python train.py --n_layer=8 --activation="swiglu" --norm_place="pre" --positions="rope" --rope_base=4290.0 --init_std_o=0.0299 --init_std_down=0.0345 --decay_shape="linear"
MLP neurons of a small language model. Each row is named by its layer, matrix (gate and up: input weights) and neuron, and shows model dimensions 416-543. Each number is 128 + 24 x the weight over its row's rms, rounded and kept within 0 to 255. Numbers have three digits each. A neuron's up and down rows have the sign that makes its largest values positive.
A block is one neuron, or neurons of one layer that tend to fire together. After each block is what it responds to, as a language model described it from the Wikipedia text at the highest values.

L4.gate1797:148169105088124117108107177180122145187120148105110100145121089114168128143087078150122108125121128085133146106117133112125089138116104098098151152156134079147152164117167126114150126117134103144122153108155165159093120079142155123127148132117139067124106091125129137114137102140136111098142119092108148089169176130137115141105107094146088116123135143076144106138141167125156095131143
L4.up1797:129128086091119125113139121159158121138124156134111118078116119129173083150108102159138095111137154082171130086137162130149079162088051174147126125097116129109152117154146112178106157152105094144138159132122168134120129089122113075101096062151087120129157155090129107153132088124162112152102160151155090137122143112136123141059130133148131126098135138090138129174132150175146124169106
Place-name hierarchy separators. Commas, "of" or "in" right after a place name where a larger region follows, as in "Windham, Connecticut" or "Northern Rivers area of New South Wales".

L4.gate1898:134140127148123112130119155119118118109082142129174136125115169136146125143106138136123162139150134114118124152137109136135111167135111139068079133126128157106162132141122140139164144153109074092123155094157153107146121077149134138121101090108071107168150155143132157133078087174105119115114139136127125108097094106118136148147125146116157073101121119144113155149101136144130114146154
L4.up1898:161099106148070159099120112142104096117136165127132065133126145111129122117138128120119147121115123141148117144146120095096120196106081153162100121151133124136125107085133121148135149103169109135142184110132123105125117161110155140110162156132085082144116114178095137130168121148118138091181133135149100146120109112181113161146101152118140111143098143087111160147121122146127123122113
Sports table scores. Score dashes, digits and pipe separators inside sports results and standings tables (e.g., 6–7, 4–0, | 4 |), plus weaker mid-word fragments of unusual names (Aé-re-os, Ans-ari).

L2.gate83:104156164109133147089143122128132106160150140127126136116112165107140135112125136153117146109115093113127137109171150099143101147093151136127154100129121100163149144099126097077128137158123138148102109146116108125112089113129102122099103150132147043133119150074141142125149133161133132102166092131153114099079131144100108138134116108120125127075152120140129122102125183078123135150131
L2.up83:116191163170126114122142084112112105165150135097138147139126148097134130083134116174113129109154107112113168147163132100138139124100178127147123090127156130173104137112121093111105113169157136116116124142113100127140131125147113119128103131117180073126113111104150127136157119134095132135170072136179121099074158156120115136150133065140093115088146100130115141147123174093158156153157
L2.gate180:114108163091155119087099123171139108145142182116134173142156152124139119155079080128116099086120091117181095123162119125164128124070161088148100130105100110117134138123124098122137124132087135128146103132100123143112120097136104101138143145151135119107151171125121118141125110141149139113116139121157112128115150161137118106098087121124104131130140142172126107100070119112106110102153
L2.up180:132139136136121097140110087135107139095137116114155127175117159128141115124142054155148120117109100091115145122147121147117117145134118090123086133124116084139132135119156112108141104156141134115127076166091166143125127115153107102123168148104161083155137118111112114165156108133102130157111112164157096153104138136171104110156097093163100115117109145177099115125163130112143140149126
L2.gate215:140142157133121099192137151167133146138132121098116146118116153162107121113146162130160086122115104113152105134163140148119098164166135119123107128149105133158192149137143137131114116148134161096138158147138114120137168099154089115116115108122143109159156142088091161172139105135120167122139112135138090165081133147139126136119107157138130141105105141125128141124156133105119124125149
L2.up215:160162116144111136140127106129139162103103129116141129136078125119128095114144129142161119099157115144110133158157104143084096107159150119132152137125097159161137143091136130154154110164135119120125133156143145111138136110149142115141080163132108139132169095137082154126140129133119106148105125098149165108074141165150112129197118153098120126107128165138107141037132130123143133108144
L2.gate716:140136151123098162118081185133156095120124164123132166124193112096127135147114089110142101134119112149161107097120143130149149105144130142066133128097089113076136099100157130109099117121119110138138108108135135118105162119136145119118145112127125137137109109105159154115191135131135092133153099072164171143151126144162077130150133107140147141139111158132106094131129134114096128146134
L2.up716:134158124135148107111125146170128139099165131095170113134176117144160124140094105152148054142112139136143131133112116148172172137123141116088103123129098123109170082150146172114117127183113115118061154175108147113135087143150151128119121121125123109140125086144108168155135103111119107138124108099104171155124112118149156116131163122173125170110152118104131131126153123132091168120158
L2.gate747:159135132094159109125109064146146118146144160140132122186181167134102179128130121100158137118149108126130138158125147149097119167102142119098107127120100091170166126170103103142153156137154141108125111165120163140131115139145111154122118144131104073113169104150127102165155146099148111128151141106134104131108160152114141119163085119150138111144119090128141131105139200152128129140165
L2.up747:129070138121118098156093122143084175170101129118159132132104158121140128079166142159148168105118144080168122167152114108132131188118132140121132140142054120112161099107151130130137143137117124102151082112127143122150118110170114142137140123099129104125156109148122105160101159147123175117143103103155116143083117168129124122119109116157163120176164097185134158125139168111146121159145
L2.gate832:081156144141156132100118136112120119077143112116134110129170131121138168103122127147136125125140123153153124106135114142124140097097142119118119149149077146136115144134132180150118096111121153117112156121140115114161129104136107124144088154152120136127110116105129162110119120126148093167146123127134087149135173114132101110125141118099095139114111132154117135129149154142135140143107
L2.up832:113114159164147056145121105178169078118138093137139139139140131133163173114084069173159141097085102123143112104104135158155139120111143092123122114109085100166137116157146162133081135150154120099088124120149103121172094128110123104140117124144160129114158138067147187154120111164143120128172089081142122176112126098142074172174144104102101109148156099147152157180167163132098150142092
L2.gate971:169141146127071165156132123153103185133116159116123115156106156142145128131096119144138124097111175204112142137167124139127110103158157129104127071132160123133131112153106143140133139106107138114112126144069106090179086139138136097114163103103122141188147094104106151143102114139113150142109135121100102131117166093185125071147096118119139085096084134180083093127145141149146099159130
L2.up971:152120115132157132115162133142112157118135141125139183141094183144131127120132089152133156125111144170090098136127130142141139135129096140117084076122174099175117090145100170140108137136109155104164115118112128086146126117107119118111168130138156115154135125127136162107127117186148149179157110083116129095101128079173125097123094110123103087109119120146109095107180140116135136145108
L2.gate982:129147162101095170107134102198104089164153203106121101128160139132091179134170144162157148083130135144115117129105110088114120155143112120094129148146130126154130131143131132098174086142105144158109151156107170124085120136159134168153148124134157121133128119117126163079175114188110138103130112098118102094144133102175095135100139113131146133107123135130123135122125115106107150101144
L2.up982:118128174125177176134132125159115147161124147168162100130117128089081156120121113147114160149174104105132163122144159114139156124091163155133110084152110141101152127112138118160158133109159171132106132137138146136132131161129126115108125144123105128153116108125117185129127111170105131151125114123109103101209123087097086147100120123184103126104116128105140157119148112113126136157126
L2.gate1092:143155128161104111145145109082113117131116109159121164143117124147103094151132112117134142157126118158110101129143129133092100134102126123183115138100157164125152109139151133111144159141123131100084148131159124148175128105142109127166145114127119123127141155173115102107105107161134148109151118120143077150136122131121153110130108124146130128094146118110153179166127123156109172164151
L2.up1092:073162121112129136026127179166126135110142157106143154147163104107117134111148145134143140141121124159147113133134111121115132098153143130128115100112114116153130147128126120159145120095109171143126107092149099149118145126064121153136148131094141119120113145113139148114141156108131140096169114121136101160131125126116082165161114167122108159119113107096138078135143121170104139117143
L2.gate1443:096089105148135113089147164105106126133124173150153156157130090111100138132115120086138164150113117150148127132121145115172124119141104076133103127134151121161111130152116137124115112086156107108109122135112103105143183131130093109117148174139120145114132149155140146138109135148159105137134131156132163158181134106160083147198116133140116142157158129073112088136140166125121124153103
L2.up1443:104088155118141096131096128084150143121149150139153111179157108122115105108129142141163138129080120093164123161095110116133097117102126104137093152137112146116129138143078118093137158118133106109146115120140153137165142075138120143134150141142163102090207122136121147169110150087169130135136174122145135132207133146132122137131122120137118115137094123099124154143157203108128109151113
L2.gate1526:164142120111090126144077130133143166181107154094154113142162140171150127177126126142132110108124143122144124142191125129121120148146172101133120148163122075123115124168133097114134117132146107107128143172132097137157107150112093072139168126152130158121101167136126108099132137146190163165167125098109162118110135170121141089144145137120123138167139140094126079093114153141124087122091
L2.up1526:124130161129133106111147106103152088143137135136118158135138140167105137086129117146178114145133163106173116137142167143098144137121143113060113122113126086117110086146192146138118143144148116102126152101160112114117140109142138137095092136117110144102127086130102131154102105132119154151151156151173080164130088133170124093150162121121097120154115145156096114093148103133125137118134
L2.gate1574:178133154111109127101122102100130109119111162145148126185114127101148080151156152127137100131114078140090116105094150159102133144093151136139129155127081127132128147107152147096126124170131124121120119114192140152073112129135128152156115126152106135161152154148139141086114124136154142156147091093132137153096146139122137111070113117174108137109111134118114154130132137132131077146118
L2.up1574:148154140114111148121116132119104090097123128119136123160105117137134103142113119136152145127121075105144117120084119141133152135135143176114103129122139179197104164111133149089126101159131176141097123117195126138088121154159130153110164135143124127114136147144107110094104159143151180169168094125148135120144165146105111155142109126145130135130133174089142172149127128112150138140115
L2.gate1630:149101121133123102158153142145092125171140106109105127170103130080108144145124106140164107108125102117120169103167092164105135119080141110118128115123107124118072122112132147118084077098129108140158119114122110162084124130124127081174139125162128115140118134138120115162145143098136136144146149122124102109145151145094115123089116143128119128160190109068125149046135145113097155132129
L2.up1630:164103116140124094174155143128091117167149091113081118182105125073103152146104101135152104114136112114118166084143084163114114137076136109124120113136109119127078136092141139119085064096129126138150119091119100158099119141138132097158130139163116109142124133132128120155149147108141118148158136104116089108141150156104138140118121137127117122174176113073133143077147145107093171151132
L2.gate1646:145132121132111124108136104145099125106066120143105135160127125125106113158124117160185101116134147115134129132166159129098107184091126117138185133147123162139145153141145117120097110106074148120113124173124168135124132129124113148102116106157137089134119142143138126139120166096143149118177101109138124117131140132110142174106133121129115122110076136107143117106149097156130111120128
L2.up1646:119121110124144100122150146166114169132122124143132152143132095130143125141114094143140117148109121121144152112161140125113114118087114102121158077146144140131174129131141137117122115111113114115117131142133126130145148122138121159107147152155159123136150149124114141173126166126134161137159106107088113086122175133114097168084178102106120146097078126118131138092138140138156123093170
L2.gate1649:131147152140131133092161126112161104133097143133115115137109165115108134152151125106114142115156119151169167131159128143127113114108122070139111141202112069132132125158151144116134133087133129130110068088138115123099128147107136157100122156111110079159127139115136131158074099125161127129151157143133128128076114156169164125140106132102144133124120091145121095094103167088113116140131
L2.up1649:123131144136133142102152120135124133137160129091113160126105095108101163143143091150101082094153115104112129147137077121127110138110144093041153114142137108095123107152133171147124090118168126133133105148132069116110125101102053123123153161172130104159151146118150116111123150142128123150109131159176121100087164173169099108113149125112092120121128090128107134152144125150111166158147
L2.gate1970:138157126126142112193157104123136114106146128139155127175143095167129092143113178108123098125128100101123116189124131118128068140108103122123138122137135187130124077143168145132132139165122142139097166118136103121112177074129122149132129151140120085132109121146102135131139121130097135099093104162145137139100149182145137200125154097119165131167127104113139145119151130077097144089113
L2.up1970:161142102103137103077127161114155160160131090051094170082132075156104101146128166110097143125175137097134136124139129114078159148074124175139128129112113107150165150137111120141141091172168150095125121146107142126136126115155144149129106109159137128105147134125106145122114104100128152134140126157108135134095151096131121159128097125124165110126103147117147129148097091164128164075123
Separator commas in lists. Commas splitting structured fields, such as place from region in titles (Casino, New South Wales), surname from given name, thousands in numbers, and dates.

L2.gate128:127165118097115138092106163130170089147134133153129134146151124137140101111085131126085115126102128104142138111135157153089111141090106143140122107123141145116144094061149122111137120148145131097119160085107113148127094140136126138116078120088143170078137121149123144126157142136125147150119158126107101169109116137188097137163114146111095142168095142127153160115116104105166112119142
L2.up128:134115110141113164113122161133126128136186110132107106145156144099138128115100121099074176112103119092145147122138129120100126160076135171135118107125102096112174116080128097062151128125161135128114127101143101140150146150137135101107110115130151129091118136105130125110142153155135159107136125117109137136143114135170109127138132121097132163128171149151122134101150079101164084133123
L2.gate363:065128136098172166120132097121154143069112103131127142101110107104130120142108146103131132130139188135123119182150133107155102131130119120134118148118129143177125127091126101122137124097117138143127120190122122139114149126118133116161089102112136118167138135100134087176134115144144124121156126146105134127141126091098111120136130110112123147134137096138137067126121144128139117124150
L2.up363:147105118145121125046145143156107121147133083126151102132136133078134132141133107119116140097131137112119191140122132152105109141094146156097123113113097146078109083158137171198133101102171139131130145108128138130137060131120115140136178129137129141100084135099107128136143154112154126123148152090110126106123063144166111123068110108130121107149116109113178116092134118093119137155127
L2.gate584:112094134092145056091143121091111148108118105095155125095142126131145163136111141112107145116170153095152116137140169166112136135089119125125119102138138118131132132127092135097122142104169137098182101107137136128128158093143141151146160127115139102157178102116150109127145166139125117098116110069099118160117122136161139131148141171129085098104107133119117129162132190142103122124127
L2.up584:151144146149116147028178155122112077101136129166139104094138118142148143117149128099095133122178116134162133153099114177101114141111161130149137100129161120131133073135095114136129126096096160128125138126156119135134112117138142121124181175098129143133114118116146099124121121150147100111140106094112101124117112165151124114135126131130142129128096117146116119081125193099110143102104
L2.gate631:078146133127156132088130163097135123102121107122145154124155123138154131071153119125119141152153153112133093094130086124137082141150119146107064125138131106089128102132095156139119114163111131097122124133132144125096117195089137127112112125143143081110153125130117114092102147101100119075160108127135138140110174160117123097117118126160130113104092098140156141187160149164119098085128
L2.up631:159118126117096124118136109137121115121138156152131114119109104155118100164122152138087121088090110120138175098113135156121144141086116149103153125129144147149164141151137134112137115126107146128118114167138122128193072131143175130162151111132120137065144140153165152129128090164143153148153150123135165142160049171135116120125106127156121136182134127109149164114128151127116149134098
L2.gate632:146073141136127096067140140167159115105157119110131112159137090123113121156095125151130111089179145159128117169101103150161106128114143117125140132138143091159151113124111140094165146117139133073139125103175096128156163145121145143159105125073129112089131101121199140107116128130150114118136122150101123123106095139163131129121154092156136114069156104121127080130151154116094116091121
L2.up632:152089079144184102103157132095106113095110135104121092180131114135169113117135119101150157127138150142134145160196121138128093126130143115130115134123128098128101110136113131124124098144141119127123117157181157139149158142128111160160103141104111103083162099114150137095141150141177125128136096108124121096108074143137145156102174149174109137105091108128123139173133142124076129126114
L2.gate920:171078152086115163083100149185136114124134112144165139129124081108140127117114121083164086093106193127127163140132135163100161156103131111167141123115090153116155113131118099127174130118135115129113113125177122150076121119186108103146122120067113106136171132113118131130158116152075123151123152117118116151145112093176117145117156120119109161111128157102158138130135139130120167165125
L2.up920:102101113089106172128126132114183105143133121108143119158151119115118178126119093147160133077112140137136175151133110138144127143121135085134151166139094109093162155125169122126139115115166114092186135111142102128126077134159107113145160143131114102104112139140085150145132128129133098137169171098106133123157116131144106159146123128111127167107103163109112117107155141117090137144124
L2.gate1069:108138143174115118100119150152108094110131101106081145152125125117133129060101152127142118105109135161147136081121150165126128163157123146146128116136093077146138117119101107129129194080151108119093119117113173140099141087147145088138126134122103103122138140100129116135092151120156100158119132118121137111149127108174175128148111130139127122148131098090109115084129123125161093120107
L2.up1069:120154152160119144104120171170116102123130102104089123145122119139122095069086149139128100107117122145136138080113173144131160146164123146135103113146106072151120133111095110134105192091132094126102123115133156126118145125163161092183151150114123096128142147105128127155122133128160104174105135115101138115151134098175172150174085137135117108142129087093114124082127132099159114099124
L2.gate1161:131149165150137165088110166087149135134127160119127121136128177149093126124144138094126150090107125147106130113112150126102140141155135150111157139134123117149116152129121150145145095145101081136128126143126169112101130077098105128151159131143144152155104140100098103102161179129098146128120115116123107152113145130089113150143146113136141130154137092144094135100117135109098180068082
L2.up1161:117097111141125108130109155098175139132168153100124061155145104133154121113122128124109115111157117137099140131176111110176113124130148133119161111133129128142128124093127083163135116119119127165104169130100143098064083073097143119125105142138107090130149128138126092103106132106125132148126128145132109102129160133121080129163136100112119111138100109123131133118133147149101118138094
L2.gate1347:144128158104112155052176133169163126129108172137150105092112112099167115118135172168150120145149119101125156140123109127112137100087075136090134122104117095146139131137123139129125069106145088164147092121126129137159132154109158131121141158169083111131149147107145129092131168111145138117178137125140106138126167122112119147099148074097107171166144139119138135095140140110128094140125
L2.up1347:116121119142125168090169178158170128145103171156104108095100120108139111112107157170122124125152110120147119157147115125091151137105095140107127101116149072153151136151095089126151092099114093140117095113126127132122144144109133138130119130116118099133141152088150132114103185128149118125171138113106096100142132133149091130115140073142145151158132117142113079120084119084092091169144
L2.gate1430:130142124105181120007127144154128128175107163093108166174126109104126137103139166112141102105137120120127105158102089164128129108137140052116125133168133106160101110159142107098140121107158113106147094135128137137159143129134126101138133136101144139113201118121140149147106137148132086126145105146140122082136115156117136116086137138139143168169138145136119144088092119090114114093119
L2.up1430:111094132130203116095131138152128131167095141113116124164140094108122120086153116135170096118132134109135099145126124164122118118133146105125150121142127128139091115151140108119143133125115103081142103135133119135142126108146153132117133133107094107110202102149110142137105122166099070090132122139143168103117109137107120140095145138130147156174139179147137155055094120103108105100109
L2.gate1636:137107150111071130093118149108142112145128119154127146163138116099143082103143162143126146118136185114150099118123106123161130174139132149121138123110123082136126101125105125136158169117206120088114091132132110151186160122131136126173104139097166101185122135126103127119098160146145147141112132112129163115070102152185116097138113139110160118125144113134117131110112102130089143127138
L2.up1636:185183153110138143094099115112144155136114098107160120158163121155113152121129109126122141090100160090111137128093096098141115123129188133133101134074134161125104138112157100107122140111127103124134132136135153133125137121109156115126129093117190107162171144143106123118122143167135102142138122114086154110112129118133086159115129109160180134118103143122139151104117105095158109135114
L2.gate1965:126136136177106148137143136137102156161125126136114144146135164115155130134073104144122110108145166179102160065144141134120121159135119118126072152154136105118154147133162102145126124113125115157149150117078143128083167087137157142148141130176110089133134125126150112122139122108140127140102142128127154140164106108149144143156143141132121168166153099111130115114114147135125148139134
L2.up1965:100130144153142150115104145159186078146164106111089135123142110153151100112102121122152114084143116126136127137139111162133110142107066139118123104117132090124139124112129128152143164114154116131107138138139160124163145101164122155123133128154101094125125140105186130142105077141149142140105148128132122143097085146150123133125130112122101131105166147198123111133130103105105124141119
L2.gate2042:145111142120119106121131122150107154112147096110117080152127104190186138138158205152125151108126137131121095090086129137153113108161118102154146135171119091155094153093117147152141125098142140150118104132110101104103133127108146158174154164117093131138118146127121135123134160127113134119138133135151135077184154127089116130155163116104125122137115105124153145167175150116144133118155
L2.up2042:136110120120129111106150113148122152107144096113125099138115126150173130130148178118109152131106129105151094107079153145145122085162115104189165159123152113138117159110115148151133113104137137132124113143140108125086126144110128148204142171112092127141124157166123131134147160132106159106124107142129149099206143133116096137133158115106151133121136093144120128144156164104141126121139
L2.gate2081:119124091110157149096130149107143126161129140119145104141128167111135071090099128138123123121125105133162139186093146092142139071125129109138114105125118089100142112173143098138096121134115148158154121135163122112108139134143138141112121129125098110103155137116114115128156091162097146149151164130127108118097143169092144143098137117128116168150093144104147135120118107079139112134134
L2.up2081:121156158131098119105160141148070123133097135142092174137096103111162112119110159138109120139129142107141135107132111108132096146131111115106126108086110145170127124111127103118130135106141141150126108148126073155083152138089104105123122059115114122128161097147116108112094098137125094138105118123089102134144129129161103142132155097101128161140119132136078140103150141117113143179172
L2.gate2166:100113127191176126086108136150125104120146117074162120118134129128114093122103151162146095083134136119115115149115172126163147141171155097147123133150170123088124146127117089125149136119153132137156114168139102139114104131114178146146097114109136126164120153100077133113125136152134124097150090111124145127118142141153149155110096123159108110087139126107130159179099105163128167109139
L2.up2166:109119125145197107107118129118175146115169109105138154102130131118090135139137135132153068126134189130111142106126163120147121117183115107146116127140175138066144182143093133140142165134128109123180146106140084147159124132139138136125120127131135105135126140121076131092114139126152130099132116110124129132091112137167183127059153139146110073142123141069132174130136155140163142126146
L2.gate2232:089106140074111127115132128118114121099132126129157130121120152137106104166145122111161143162165139132119111129145131158128145145149118151107188137146120140141139153069143128108129120157141142121141087117102091165103090096122108182114131122131118165135124145101104121115110121119158107154153134113143124119177145113144112127142151125170102104118104118123166123162159147092151105165123
L2.up2232:136145112105117126065135145152123127185124155140117128158147128107153161155131146109130191128085080159155181186089160128135120169105208138125152149145160100121158161114124082135115103161139121147147144086150095133130121115126149115130147120131139114135097168087113104091111137141106143136117144171134137140153183126133107116141146082111128148166155147095113078091137163113152103125120
Sports results vocabulary. Words and separators in sports and election results tables and athlete bios, such as place in "third place", race, against, played, hold, plus dashes and table pipes.

L3.gate772:122175164121094135099115134128175095120143120104155097105102096112147085120129092136126164091104173150122139138154147127115143109108115103126120125108096090117126179138100092122112139102176139117099162115108148116106181103149144104167133124141115080145082109093137093128123113146099109128153109088138095115130111184149107116133139122129156146133094097160113149120085129105126142072110
L3.up772:121112152177109070109124116155138113093127120102105140106104098134114097127174110157151158089096134133086106124057130112141137134169114118152084124172126102116145142108152126117140122133164129088170137156133134108120162119155091155159120123110128128102144109109116131084160118108112130090154115172110149109143133136135130122094107135191114128122113142123084124151122172104153118116114
L3.gate1127:109115097159186083103100152142147128115143112080143096142127134155107102115162117151120167078108154152134144118141120135139170102134065120101122118157123068135168115135116142129102155100149141130137109068147139161110155125113127138169120121099161125129144131096081078132153092138107164112161122081125147164126141200147099122165114094113139177138070068139166098147112124171089123090142
L3.up1127:100105153151132098084131127168112154093118133109123117140108109153098115105116160119108119115104169096151088165142105146104137115148120083135118084106143114116125139114092141108161129127122110088122130159145135078138119120145143145167111123134147135109129148121144139114152131112075148116153151105145153159143096135143141122114101120161109122135174108149110082143092134135141123104133
L3.gate1233:141125144191087160180110161154129090155128091124096134138126145147140141137115138129132144107163146110149113147116093165186098151127103113137101145155094115131143131135123155122122147124144114150090091092148156159107141097184125150159096155129104123141129149130173142123111099134106140127131117130134157137135086113131159141175145110141102170152143126125141092116155116095121126119117
L3.up1233:148153146144100137130141137115124122175121111116139130132110109130127126103182108187130172136093122126140097090133130097185104182130131128132147126122076113115135136109090140124118135126148092144079129122128120101151123130153132145127150088167113072101122112075117148141185107169127107162147113130121149141104142141140124141126137127161105138149146108123080161095115100152119110122143
L3.gate1884:131127108134153130071130147111099141140124127111113167105089127108116119121058136156115138105117160133133116117108120098119126159156087161113125143131157118146158139143108100128136162097119072107153131106110165096188071144102134180140088083111121107121116109136154148062115122133100136133112163144142105180156119140162113120168149094127136136132122111122148166164131091064157139101104
L3.up1884:133104131140158118085123138152129105114090136106125114116117176112123112111107135148091108154160126153092141141077092111135109082112150147134124137137144129145157112117092176160158155124107103106112157128175107131161179105132103117138149128159165091111139127107152117184129128125136147144088161082146133159154112128104114096118145134136143100126147109152101138101127127121120092144155
Sports career vocabulary. Fires on sports words in athlete biographies, league tables and match results, such as football, played, League and hockey, and table separators.